config.yaml
num_key_value_heads: 4
head_dim: 64
vocab_size: 5684
hidden_act: "gelu"
norm_place: "pre"
positions: "learned"
attn_scale: 0.125
init: "normal"
learning_rate: 0.00769
lr_mult_o: 1.5
final_lr_fraction: 0.0
batch_tokens: [32768, 65536, 131072]
doc_mask: false
train_tokens: 444800000
max_steps: 6877
MLP neurons of a small language model. Each row is named by its layer, matrix (up: input weights) and neuron, and shows model dimensions 336-431. Each number is 128 + 24 x the weight over its row's rms, rounded and kept within 0 to 255.
After each neuron's rows, "fires on" lists the tokens most often at its 100 highest values on Wikipedia text that the model never trained on.

L11.up759 [115 138 135 161 152 141 164 162 128 165 112 146 114 162 118 101 160 145 116 110 103 130 144 156 110 143 119 140 140 127 108  90 132 131 110 108  92 137 108 115 173 100 125 124 174 162 149  96  94 130 126 102 106 178 114 137 142 101 138 120 116 153 151 151  97 124 112 109 129 145 116 178 119 127 125 129 108 141 145  92 136 131  99  68 127 124 116 103 159  94  91 145 140 114 157 123]
fires on: " Sh", " sh", " |", "Sh"

L8.up1569 [147 139 123  84  69 142 100 149 139 173  85 173 121 134 139  74 177 144 138  77 120 122 145 122 141 143 134 139 149 120 166 105 166 135 151 116 104 129 103  98 155  48 127 140 111 144  95 161 149 123 115 127 142  97  95 136 137 105 160 144 119 136  97 144 123 105 140 108 129 133 121 106 142 158 171  87 165 125 151 131 141 105  96 146 184 128 133 103 108 129 104 121 125  98 137  96]
fires on: " The", "th", " Ar", "'", " Mag"

L11.up1920 [106 142 122 144 124 148 159 125 108 140 121 126 103  90  90 125 126 114 108 147  74 164 158 126 122 107 128  82 148 132 125 131 110 115 109 149 135 120 126 142 161 137 134 104  86 137  79  88  58 120 125  77 150  93 152 176 100  96 117 123 117 109  76 153  91 141 157 145 138 139 142 100 129 147 109 169 139  61 142 132 106 156 139 131 156 126 123 121 136 142 161 168 115 129 118 147]
fires on: "D", "S", " D", "W", " W", " p"

L11.up1850 [118 142 105 152 125 125 167 141 159 158 116 118  98 113 129 112 125 116 103 120  86 129 127 133 136 143 152 114 144 158 123  87 134 104 105 130 101 154  91 150 152 120 144 149  83 143 106 157 140 103 111 119 137 175 143 147 119 105 200 103  80 115 109 121 158 134 142 135 118 112 139 158 100 155 121 178 169  85  91 121 118 144 114  96 122  86 150  96  99 140 132 141 159 132 124 101]
fires on: " |", " at", "led", " of", " by", ":"

L11.up1785 [143 135 119 143 157 160 144 142 136 109 127 145 121 121 107 119 102 106 153 120 136 145 126 105 122 133 152  96 127 127 124 120 114 116 145 127 148 147 129 132 103 134  86 115 153 128 149 129 123  98 143  72 105  89 139 113 165 169 120 104 178 123  79 156 109 127 121 110 132 156 161 118 132 106 110 107 112 171 141 112 135 160  94 149 126 114 137 144 157 105 126 173 174 146 100 147]
fires on: ".", ",", " do", " does", " is", "'s"

L11.up690 [148 105 168  88 165 130  93 117 136 118 137 119 142 122 130  99 121  93 140 133 123 147  79 135 140 115 107 112 103 109  66  99 116 122 139 131  84 157  82 104 145 128 107 141 141 153 115 138 143  94 144 151 110 133 170 171 129 118  99 160 156  83 141 134  89 123 160 121  97 132 114 144 107 155 128 157 149 102 129 170 135 138 140 125 136 119 108  97  68 119 131 134 114 148 118 128]
fires on: ".", " (", " W", " the", " at", "–"

L11.up424 [132 104 110 153 148 127 119 127 148 132  92 115  86 167 135 105 108 138 124 101 123 108 100 153 101 115 136 121 138 153 158 139 121 120 160 116 132 130  88 149 150 138 126 133 146 113 155  68 155 121 177 117 114 188 134 111 129 145 133 137 141 119 157 103 144 110 174 115  91 141 160 104 136 173 160 135 123  98 151 159 143  93 145 139 154 123 141 118  79 113 115 124 114 159 111 116]
fires on: ",", " a", " "

L11.up729 [121 106 144 156 136 129 124 146 135 122 143 102 135 130 123 164 146  84 132  78  97 144  90 140 124 139 139 116 155 124 126 117 159 120 185 116 136 114 127 136 144 175 182 129  77 112 129 160 126 102 156  88  91 107 122 128 123 147  84 134 125  99 113 110 122 112 144 118 147 123 161  97 109 156 112 129 110 111  71 147 145  94 104 107 122 124 109 144 165 117 167 135  99 116 117 158]
fires on: "-", " d", " N", " cl", " sw", " Japanese"

L11.up159 [114 138  90 103 129 126 168 172 180 185 104  79 142 149 170 143 100 125 150 113 124  62 127 148 132 137 143 122 141 138 133 107 149 136 172 140 103 138 110 123 127 169 136 149  89 152 130 108 135 146 112  57 111 139 134 118 129 162 155 126 131  89  76 153 124 120 136 101 115  69 145 140 131 115 127  96 121 127 115 186 113 125 134 153 106 142  91 122 120 137 140 124 112 125  96 111]
fires on: " M", ":", ".", " ar", " Order", " top"

L11.up183 [ 95 107 122 142 192 137 134 121 139  91 130 150 134 149 133 111 102 116 198  60 150 146 168  89 161 136 160 105 128 127 103 129  89 142 135 151 124 172 136 103 130 138 146 127 104 149 131 184 148 139 102 102 123  99 126 158 124 122 141 128 185 130  84 149 108 135 193 124 164 122 115 112 145  88  92 175 147 140 141 145 122 154 138 110 122 133 158  82 115 129 164 140 153 144 110 126]
fires on: " and", ",", " the", " –", " of", " |"

L11.up1169 [120 127 115 112 140 116 147 115 139 138 133 128 137  89 119 128 138 126  98 109 120 166  97 130 125 130 153 168 129 129 152 113  96 145 105 168 154 115 126 127 163 162 113 177 165 109 115 102 183 124 115 149 132 149 132  98 115  99 156  91 125 104 143  98 105 119 155 124  96 115 155 113 108 156 121 150 147 103 111 102 115 101 111 159 107  99 107 139 126 116 157  98 148 117  84  80]
fires on: " to", " |", " and", " of"

L11.up82 [107 130 113 144 104 132 104 129 136 132 127 142 125  90 125 136 172 143 136 133 114 175 121  83 143 136 104 106 180 128 107 109 112 116 117 128 148 124 124 175 129 122 134 128 113  96 147  84 105 101 148  94 139 110 141 102 102 107 130  85  80 181 150 120 139 125 140 139 151 137  98 131 147 143 134 156  88 115 143 113 140 133 134 121 103 114 111 131 135 138 146 171  82 129 162 142]
fires on: "el", "D", "d", " del", " D", " Del"

L8.up1883 [143 111 156  93 152 108 121 140  90 125 156 107 130 114 124 136 132 142 166 150  98 116 151 145 120  96 121 150 105 192 110 178 187 148 101 136 123 154 129 125 117 125 131 135 154 171 118 157 133 122 159 155 108 123 123 160 158  97 137  96 129 175 130 152 100 112 110 133 125 136 101 123 160  99 174 155 110 122 144 129 140 108 107 169 123 130 117 100 126 137 122 140 144 159 141 116]
fires on: " that", " /", " |", "|", " (", ";"

L11.up329 [120  90 116 131 187 113 130 134 124 132 153 130 111  99 124 108 142 122 136 137 150 112  88 108  98 149 140 130 161 159 145 148 150 126 138 143 120 157 100 140 147 157 110 144 183 157 139 150 121 106 164 127 172 129 123 146 155 150  74 180 149 132 124 151 117 118 128 160  83 152 113 169  89 122 156 127 119 118 117 162 102 127 153 147 132 102 112 133 149 112 150 182 131 103 131 130]
fires on: ".", "g", " K", " (", "ong", " re"

L8.up359 [166 135 145 134 116 143  89  97  92 119 113 140 161 112 125 160 127 138 130 172 159 138 154 139  84 121 159 160 146 112 110 126 114 138 132 113 107 126 114 118 145 156 168  63 132 140 117 175 115 116 140 114 149 142 137 128 128 128 119 120 158 141 121 133  85 134 151 134 144 115 132 159 111  48 114 151 115  79 117  96  76 135 149 170 109 151  76 147 132 174 149 171 135 116 122 124]
fires on: ",", "or", "v", "h", " have", "M"

L8.up19 [131 133 109 128 135 129 123 136 113 138 182 110 100 136 146 131 138 120 104 118 127 148 144 100 120 148 161  89 111 185  76 125 128 148 132 134 156 141 113 134 121  97 111 146 133 117  84 167 131 128 134 155 149 143 123 144 150 119 127  91 143 114 101 115 101 170 111  95  93 122 154 105 128 144  93 127  92 146 138 143  99 122 169 159 140  61 134 148 140  75 170 130 115 159 109 110]
fires on: " R", " r"

L8.up1503 [119 178  86 147 104 105 127 152 144 112 105 146 147 122 175 122 109 134 102 136 111 131 137 134 131 137 149 134 129 132 101 146 109 128 125 128 129 129  78 142 157 159 175 131 140 156 152 105 131 105 130 137 155 126 156 129 105 141 100 132 171 149 157 165 138 178 118 168 121  96 129  92  89 130  94 155 135 107 133 102 100 132 126 130 140 148 140  95 133 129 131 109 142 141 109 157]
fires on: " ", ".", " |", "-", ";"

L8.up559 [138 125  88 171 113 138 149 141 140 154  97  96 158 146 130 164 136 119 139 196 121 142 162 107 123 103 140 134 129 130 119 149  90 114  87 164 119 164 118 148 179 126 121 124 153  80 148 152 109 137 155 162 138 142 107  86 130 115 203 139 110 116 124 125 143 150 117 114 101 165 104 129 151 141  77 124 178  93 145 161 157 147  89 140 109 103 117 136 137 101  84 128 117 139 137 165]
fires on: " t", " T", " of", ":"

L8.up1135 [ 84 108 127 128  99 154 143 126 134 122 105  94 118 118 135 130 123 116 149 114 153 111 142 134 183 122 150 129 134 119 117  71 136  94 158 111 160  92 156  83 122 116 164 115 109 132 163 131 133 155 128  98  97 144 130 116 135 144 159  45 116 105 152 142 134 140 168  66 110 114 137  67  96 132 104 157 172 153 147 166 102 121 128 143 115 100 108 117 126 119 147 119 102  86 124 116]
fires on: " |", " -", ":", "-", " :", " released"

L8.up371 [157  87 126  89 161 128 126 114 115 133 114 182 133 114 149  80  91  80 168 125 138 135 105 148  88 148 138 127 127  98 185 124  76 144 122 113  68 103 151 116 177 165 107 141 110  91 118 141 157 131 149 150 117 155 162 103 102 150 121 124 145  90 157 121 137 156 114 137 140 135 145 106 114 113 129 170 131 133 134 158 142  87 124 169 132 134 123 103 119  72 162 138 126 136  78  80]
fires on: ",", " and", " as", "-", " to", " US"

L11.up14 [152 144 166 148 123 144 144 143 102 143 131 138 126 159 126 133 122 171 145 121 122 119 119 153  90 179 130 102 158  97 134 118 105 146 155 159 149 197 113 122 107 128 142 104 128 148 111 113  80 145 132  85 160 124 119 131 141 144 141 136 109  97 121 146 140 113 146  78 118 158 146 146 173 138 110 145 122  95 111 171  96 128 117 129 127 106 121 102  56 137 169 167 136 139 122 153]
fires on: " Sh", " sh", "ish", "ch", "esh", "og"

L11.up2112 [126 105 174  92 154 133 110 139 158 101  95  99 161 165 173 123  74 100  81 126 118 149  86  87 162 133 175 124 135 136 128 127  88 136 136 146 132 134 123 147  87 153 146 116  99 133 146 153 117 114 110 101 157 147 155  98 122 142 149 120 120 126 132 112 159 133 131 121 104  88 118 167 141 150  87 121 134 117 130 129 143 139 130 157 114 103 149 112  76 128 122 163  96  92 120 171]
fires on: " R", "R", "M", " P", " T", " L"

L11.up1291 [134 113 161 155 127 108 165 124 130 152 142 117 121  88 127 147 100 120  94 134 133 125  82 155 126 143  98 140 182 150 141 148  83  97 165 125 143 111  93 139 120 134 131 134 142  90  84 129 150 132  89 116 103 126 137 148 101 128 102 107 128 130  85 138 102 142 160 186 123 116 182 122 153  92 119 147 133 152 123 101 103 129 129 148 112 152 134 123 156 130 155 113 144 155  90 125]
fires on: " and", " was", " of", " a", "er", "ch"

L11.up2231 [123  98 145 148 135  83  87 164 153  98 115 106 141 101 149 109 128  86 137 125 147  72 125 108 133 101 143 114 131 124  84 168 119 113 167 116 106 178 134 121 157 138 153 121 101 145 119  73 156 124 136 161 154 110 113 147 116 123 102 155 140 173 107 144 114 126 142  99 131 141 191 105 150 137 142  81 130 125  97 131 121 120 153 114 140 128 115 154 149 148 149 141 144 118 126 135]
fires on: "r", "1", " D", " every", " of", " some"

L8.up125 [129 103 133  99 138 130 105 107  98 142 116 131  85 104 139 103  88 133 129 147 141 112 123 154 130 142 144 145 136 118 170 118 119 101 154 133  86 140 124 152 119 112 150  88 126 160 159 152  86 106 163 138 131 133 139  90 100 173 123 154 152 138 139 152  94 153 102 154  81 109 133 110 192 104 173 134 196 109 142 141 115 106 156 108 139 125 172 115 135 133 139 127 123 119 105 130]
fires on: ",", " and", " he", " never"

L8.up910 [113 111 105  95 144 104 109 136  92 166 154 106 155  68 127 115 112 115 117 116 118 115 110 103 106 155 107 101 124 138  83 153 133 178 105  85 104  95 132 138 134 120  80 138 115 194 154 157 155 156 118 154 130 116 114 181 131  94 107 104 178 109 124  89 104 139  88 126 136 107 158 125 136 136 146  93 146 132 137 142 141 128 125 120 103 142  98 119 124 120 122 189 151 160 102 129]
fires on: "-", ")", " (", "it", "(", " |"

L11.up1278 [135 136 132 133 170  89 119 130 110 120 159  92 175 161 109 108 122 100 129 105 175 176 162 139 125 160 168 111 100 124 112 107  89 104 123  69 152 135 140 160  69 142 128 161 114  76 139 126 161 144 116 141 150  96 121 172 187  89 101 140 131 135 133 112 125 127 126 147 129 105 138 133 140 181 100 135 116 113 162 133 104 145 161 169 151  80 129  93  93 171 162 129 115 151 122 124]
fires on: " R", " r"

L8.up796 [125 141 125 113 140  90 153 118 116 150 142 104 119 122 178 152 138 141 108 142 100 147 115 129 138 165 142 131 139 155 110 170 104 125 136 140 154 141 106 149 162  62 146 143 115 135 122  93 121 109 149 143 154 157 136 111  71 118 119 127 120 154 120  94 152 151 112 147 118 150  71 120 121 130 102 128 146 139 110 112 134 123 155 114 105 135 125  99 143 127 120 111 137 143 133 143]
fires on: " ", ".", " the", "ve", " (", "le"

L11.up1137 [101 172 156 143 111 129 140 141 147 113  98 128 147 133 135 104 128 145  90 106 128 136 146 114 176 125 142 135 123 117 116 104 139  98 193 139 155 134 116 101 160 111  78 156  93 144 109 104 113 139  78 150 170  92 144 160 153 124 152 123 137 123 146 139 167 138 153 121  69 157 119 129 122 138 112 194 147  88 124 119 106 148 159 125 158  94 145 105 133 106 132 119  86 124 107 110]
fires on: " |", "|", ":"

L11.up1498 [132 147 139 138 120 135 149 150 162 132 103 152 130 131 151 138 129 123 150 103  98 101  92 119 142 118 137  86 145 141 193 168 132 108 170 137 175 153 121 148 148 163  92 121  81 145 180 116 122 107 119 115 102 153 131 130 200 145 112 125 188 125 129 130 107 140 175 104 143 129 127 128 125 132 144 130 128 113 164 134 126 106 112 139 133  86 107 111 119 129 133 106 133 137 163 147]
fires on: ",", " |", ":"

L8.up2233 [135 140 134 120 144  89  92 125 143 125  83 111 117 127 169 119 124  79 131 159 106 128 105  95 140 153 122 180 121 120  84 139  99 112 136 116 155 135 126 114 109 109 121 140 130 143 146  95 134 103 104 119 137 124  89 121 103 111 160 134 126 158  92 151 144 139 134 163  79 117 148 148 114 108 131 111 141 146 113 110 140 101 125 125  81 130 112 145 119 106  76 117 138 146 186 122]
fires on: "l", " time", "on", " School", " term"

L8.up122 [142 122 148  88 113  76 107 171 130  85  68 120 133 142 162 155 155 140 113 127 123 138 102 118 135 152 155 120 119 101 123 165 153 148 147 130 116 135 138 195 110 124 169 113 131 152 138  88 122 114  98 156 120 148 196 175 105 143  81  99 125 120 127 124 118 148 173 139 103 152 153 125 140  79 116 112 112  79 147 135 158 116 114 160 127 119 105 151 118 131 143 115 161 129 123 140]
fires on: " ", " his", "-", " from", " Education"

L8.up2165 [118 129  95 175 162 112 145 136 129 107 140 117 115 176 111 126 122 141  85 124 150 136 133  93 109  88 142 145 153 113 114 101 146  87 124 151 106 135 106 135 134 173 136 169  89 139 102 110 133 106 149 151 103 133 107  95 121 152 110 111 138 110 143 120 129 117 128 119  96 154 110 144  81 135 202 156 126 128 122 129 119 110 123 173 159 161 158 111 105 113 152 130 146 127 114 103]
fires on: " |", ":", " ass", " "

L11.up2096 [ 99  89 104 135 158 132 114 134 132 171 134 112 166 130 172 109 127 114 125 131 169  83 190  83 118 150 108 134 103 120  88 110  85 134 138 123 108 123 113 137 133 115 126  82 115 129 137 125 163  98 135 151 144 114  81 122 126 131 111 123 138 104 147 141 105 174 124 109 101 170 129 141 151 148 143 100 159 121  99 142 120 137 146 142 150 188  94 105 100 109  63 126 110 115 159 163]
fires on: " t", " T", "-", "9", "k", "t"

L11.up318 [160 154 147 149 134 104 141 128 127 122 130 124 101 115  80 127  67  85 129 125 133 114 133 164 140 140 140 169 197 141 137 129 161 101 140 104 143 159 156 153 104 147 179 158 134 123 154 130 130 109 143 101 115 122 118 134 135 160 106 125  96 184 181 106 103 143 122  97  90 157 149 109 139 165 145 118 123 115 111 140 142  88 116 148 126 108 112 126 150 145 134 140 169 122 130 115]
fires on: " O", " d", " D", " N"

L11.up1729 [121 126 120 178 118  89  97 121 129 105 138 116 147 108 117 129 132 116 133 136 136 113 117 103 133 146 107 117 126 120 111 136 131  93 166 150 154  97 134 129 144 101 135 161 111 153 117 153 145 134 112  95 116 132  84 125 103 108 158  76  99 131 114 128 137 147 129 111 175 163 136 123 112 109 125 148  88 147 119 143 122 126  96 131  99 139 129 106 171 153 129 102 101 185  93 114]
fires on: " g", "g", " G", "-g", " such", "ug"

L11.up335 [144 147 146 141 138 128  93  72 114 119 124 136 127 118 131 110 116 126 146  99 137 111 161 150 115  92 144 163 132 131 105 135 133 100  95 138 150 113 112 124 149  74 138  71 115 138 131  97 131 149 120 154 130 169 107 108 137 114  88 127  77 136  76 107  78 112 152 121 129 132 139 109  98 119 130 139 135 147 131 147 152 121 122 153 116 121 129 121  84 106 166 110 143 123 122 115]
fires on: " t", " w", " v", "-", "st", " so"

L11.up47 [150 163 126  91  93 121 161 165 101 103  84 119 167 169 110 117 107 150 145 101 122 122 121  95 179 158 124 132 128 147  84 116 123 152 124 123  87 159 108  92 141 122 138 158 150 134 150 136 151 105  90  84 113 100  75 138 148 126 114 102 131 160 129 105 127 141 122  83 146 144  98 152 127 177 140 171  92 121  93 131 138 101 122 150 148 151 131 135 169 128  56 134 117 137 148 153]
fires on: " sh", " Sh", " Sc", " Bl", "ug", " fl"

L11.up2125 [113  96 110  48  96 134 127 131 141 122 102 148 106  91 146 113 131 166  98 105 163 188 146 145 140 149 111 150  90 120  89  81 175 138  88  87 126 144 111 117 150 139 129 101 189 118 118 109 114 135 101  77 130 100 126 134  99 127 126 144 113 128 169 153 157 126 120 131  78 105 125 157 100 136 151 135 157 100 123 180 112 114 155 135 103 114 126 146 117 117 104 132 144 190 114 138]
fires on: " ", "–", " b", "-", " such"

L11.up1512 [118 143  87 140 132 125 115 101 113 147 131 140 125 139 148 113 147 162 122 135 112 149 127 130 119  65 112 104 107 125 143  94 146 123 129 165 101 108 104 132 158 127 136 154 139 145 125 121 136 155 126  55 126 136 110 123  67 120 126  76 103 125  82 138  97 103 110 184 113 146 148 121 101 128 100 125 140 115 137 103 110 121 141 130 127 136 135 132 143 137 110 117 122 183 153 151]
fires on: " ", " b", " g", " E", " to", " G"

L11.up1616 [133 105  84 133 139 119 126 138 122 128 116 138 143 163 141 111 120 132 153 150 114 115 138 112 104  76 187 151 136 110 166 138 107 148 151 162 103  87 150 102 157 146 172  95 131 141 114 181 121 105 159 119 148 115 132 140 114 109 158  96 116 118 136 128 118 118 141 124 122 147 120 137 180 121 135 180 110  89 112 102 119 129 154 114 140 171 129 118 128 145 115 134 169 126 130 130]
fires on: " D", " Dr", "ent", "r", " dr"

L8.up684 [ 91  99 144 171 145 122 141  93 141 129  91 145 125 119  68  83 125 113 147 145 133 127 100 118 146 151 133 142 122 161  71 100  74 109  94 164 131 138 105  91 116 190 139 146 111 125 151 104 153 138 136 126  88 151 139  89 108  92 149 143 138 124  74 114 102 150 152 115 104 150 142 105 142  98  85 109 133  99 113 117 129 131 131 101 129 145 164 115 150 139 134 117 105 161 173 108]
fires on: " the", "y", " a", " its", "an", " and"

L11.up481 [131 168 148 127 117 128 126 121 216 115 109 129 119 110 125 118 122 134 139  90 156 150 153 127 104 145 126 144 132 120 108 122 137 122 155 126 194  99 158 129  91 140 113 113 104 147 159  80 148 126 142 129  79 111 157 116 161 157 141 182 168 114 136 143 136 164 100 132 128 146 118 109 134 116  97 157 181 119 162 157 136 139 138 119  94 111  94 131 142 124 106 160 114 149 114 154]
fires on: "a", ",", " Ma", " first", " Sa", " to"

L11.up1521 [123 134 102 148 105 122 132 118 116 141 144 130 134 167  93 172 116 153 108 161 127 121 133 158 167 109 159 146 146 151 128 103  99 178 134  88  73  94 123 113 139 141 129  95 144 131  99 127 129 125 142 118 155  78  78 113 121 125 122 132 147 135 114  92 142 111 111 106 107 121 108 162 153 134 111 176 154 137 112 142 158 126 123 120 137 146 101  67 148 114 144 118 164 156  99 149]
fires on: "mir", " dr", " Dr", " died", " ar", "al"

L8.up1508 [124 104 150 174  93  84 105 172 140 112 109 136 148 112 130 113 113 168 105  73 147 129 151 137 141 169 142 135 145  92 112 133 149 124 145 139 111 127 139 101 174 111 126 110 152 151  81 125 107 100 139 134 133 156 190 104 143 130 146 128 123 124 168 116 139 126 122 111 140 118 178 138  77 146 135  84 142 171  93 114 155 101 147 123 164 131 129 146 138 121 123 103 147 106 113 152]
fires on: ".", "et", "eth", "ah", "h", "at"

L11.up1016 [137 131 124 127 105  89 156 139 150 150 141 146 120 150 139 117 135 135 138  80 155 113 113 161 121 145 109 133  97 107 107 107 160 102 119 193 138  89 108 112 121 119 128 173  80 133 107 118 124  85 128 130 125 133 171 166 106 138 122 111 111 123 114 121 148  96 122 113 126 122 143 102  81 114 126 171 126  83  94 140 119 102 103 172 159 124 156 106 148 165 176 120 174 108 114 112]
fires on: " |", "-", ":", " -", "/", "\""

L8.up1594 [ 95 111 114 116 109 122  97 128  81 134 149 109 152 114 106 120 118 121 147 107 134  87 106 129 158 131 115  82 129 131  75 134 144 154 135 101 130 119 130 124 147 143 144  70 156 111  81 123 121 112 122  92  94 155 143 148  75 143  90 100 141 119 112 177 125 128 135  76 146 164  91 113 101 114 131 114 144 147 144 148  98  57 130 138 153  99  98 114 104 127 110 128 152 173 138 118]
fires on: ":", " as", " ", "-", " played", " well"

L11.up988 [134 146 127 100 189  83 127 158 106  86 144 124 170 137 126 139 129 153 148 122  93 140 164 112 143 136 168  87  91 148 159  99  88 132 151 112 130 153  82 102 126 116 154 141 122 130 159 101  91 128 110 108 147 106 133 167 124  98 116 121 126 131  95 124 120 116 147 143 136 157 116 111 128 129 125 191 109 139 145 176 129 147 141 162 139 110 136 109 120  91  88 137 124 107 152 140]
fires on: " Ch", " ch", " r", " sh", "Ch", " term"

L11.up160 [142 154 126 130 181  83  85 105 124 128 130 132 147 134 117 157 135 129 117 158  87 152 125 141 111 151 121 127 128  96 134 124 103 138  94 105 131 127 117 103  96  82 106 132 133 146 105 152 128 102 103 102 105 102 121 130 175 124 152 117 125 139  61 154 120 139 115 161 138 162 156  82 114 148  83 151 158 110 124 133  88 133 105 105 115  96 103 102  87 173 147 128 110 117  86 133]
fires on: " R", " G", "in"

L8.up1904 [124 136 106 108 100  82 142 148 119 100 119 140 139  76 150  97 143 126 113 140 155 141 107 114  89  76 130 102  86 123 167 187 132 131  77  79 126 140 128 104 114 141 149 182 119 168 126 131 157 147 157  88 185 112 119  91 176 154 150 111 144 120 116 134 131 129 106 123 100  88 123 139 107 139 166  92 158 132 142 153 127 149 105 101 114 148 118  92 152 152 141 115 103 125 112 129]
fires on: " and", " on", " the", ",", " or"

L11.up2216 [132 116 129 112 162 154 156 114 124 143 144 143 106 119 135 163 151 130 149 148  87 166 133 169 151 121 113  78 150 150  96 163 133 116  68 113 160 105 110  79 154  36 143 137 127 165 146 151 147 145 147 141 120 102 128 132 149 108 116 134 159 139 130 117 152 149  97 176 107 121 128 121  84 131 146 116 174  98 138 142 105 133 132 148 132 152 138  82 166 113 121 115 109 158 136 113]
fires on: " ch", "W", " w", " |", " Man", "-"

L11.up1544 [122 113  75 128 165 117  91 173 180 125 163 143 159 153  96  91 108 181 149 122 111 143 104 100 121 111 150 115 111 129  70 113 110  89 167 127 129 143 108 124 163  95  86  95 149 117 147 139 126 154 165 140 125 127 168  95 137 113 126 130 163 132 161 154 166 153 203 144  59 165 136 178  81 134 185 115 103 112 113 116 106 103 144 156 101 118 145 107 102 119 123 113 116  88  89 154]
fires on: "-", " ", "ip", "m", "–", "pr"

L11.up585 [ 83 128 117 111 181 142 142 121 134 139 120 165 142 134 105 141 136  79 157 116 130 186 140  93 154 131  85 118 122 144  99 126 149 140 134 121 141 136 142 132  85 142  94 118 145 122 114 138 112  83 146 139 167 165 105 159 146 119 131 115 165 125 111 154 104 125 137 127 139 118 150 161 136 128  94 177 102 136  97 139 153 139 152 169 150 125  95 115  85 121 128  88 123 150 167 107]
fires on: " |\n", " R", ",", " \"", " A", " H"

L11.up6 [144 157 150 127 103 129  98 114  98 126 116  53 200 111  98 158 122 109 137 144 155 163 101 143  99 129 106 100 125 161 123 116 136 158 133 129 134 163 114 155 138 145 127 145 125 121 120 121 114 116 128 125 131 128 131 114  85  98 116 152 111 129 130 156  75 175 140 137 131  72  86 138  99 131 121 161 143 122 111 168 133 160 128 118 110 122 105 132  88 145 145  91  52 130  85 134]
fires on: " S", " A", " St", " c", " C", " D"

L11.up1840 [112 151 127 122 135  95 115 108 167 112 150 139 150 140 123 118 114 108  95  93 151 108 100  92 140 178 142 140 132 127 105  99 114 137 128 141 153 163  94  95 138 107 163 106 100 110 127 138 135 125  90 109 138  94  94 114 122 119 172  91 131  86 127 153 148 126 142 137 105 119 147 107 154 144  89 114 137 107 148 124 111  98 154 174 103 122 107 158  93 102 102 146 137 132 113 118]
fires on: " R", "R"

L11.up1350 [156 147 160  84 122  96  98 140 138 127 168 131 168 109 137 144 136 138 146 113 166 157 134 133 103  85  93 124 157  83 163 117  93 140 105 144 109 131  99 110 133 123 138 138 153 112 126 148 103 116 146 122 139 132 126 154 114 118 133 114 154 135 156 126  88 103 135 123 143 150 115 115  87 133 135 175 105 124 117 159 110 141 179 130 179 159 101 138 111 108  98 136  73 163 138 128]
fires on: " C", " B", " S", "ur", "ens"

L8.up454 [137 155 150 157 147  96 124 107 128 104 137 116 145 133  90 117 116 129 122 120 112 118 139 149 129 151 155  94 120 179 102 124 173 134 162 124 136 152 107 185 133 163 101  85 120  76 127 154 116  75 149 121 115 128 141 220 103 123 143 110 123 119 133 151 111 188 159 116 133 102 104 166 153 125 157 100 152 116 151 162 103 133 113 108 149  93 121 136 123 152 145 151 160 151 146 104]
fires on: " (", ":", " st", "\n", " St", " in"

L8.up1565 [172 138 121  85 139 123 111 160 130 101 115 147 121 144  92 124 189 115 103 127 127 118 125  93 126 124 155 138 161 121  89 145 178 124  77 127 143 117  83 149 117 156 104 102 169  94  90 123 150 121 119  85 139 127 172 161 115 101 140 140 128 145 122 144 156 148 191 125 123 145 105 157 111  81 179 145 142 142 138 142 119  86 149 133 104 101  90 139  88 158 147 144 127 153 118 131]
fires on: ",", "-", " in"

L11.up2031 [162 109 149 139 116 135 112 117 138 139 103  96 102 121 146 103 101 128 142 153 113 130 176 172 135 116 140 141 111 156 122 187 133 144 112 149 157 136 136 181 116 126 141 126 111 118 140 137 133 107 117 132 114  94 119  85 142 122 143 166  95 130 122 131  95 121 117  83 140 142 106  88  95 141 121 167 154 142 138 126 170 121 153  67 115 150 106  94 140 100 167 166 122 118 144 132]
fires on: " N", " M", " K", "M"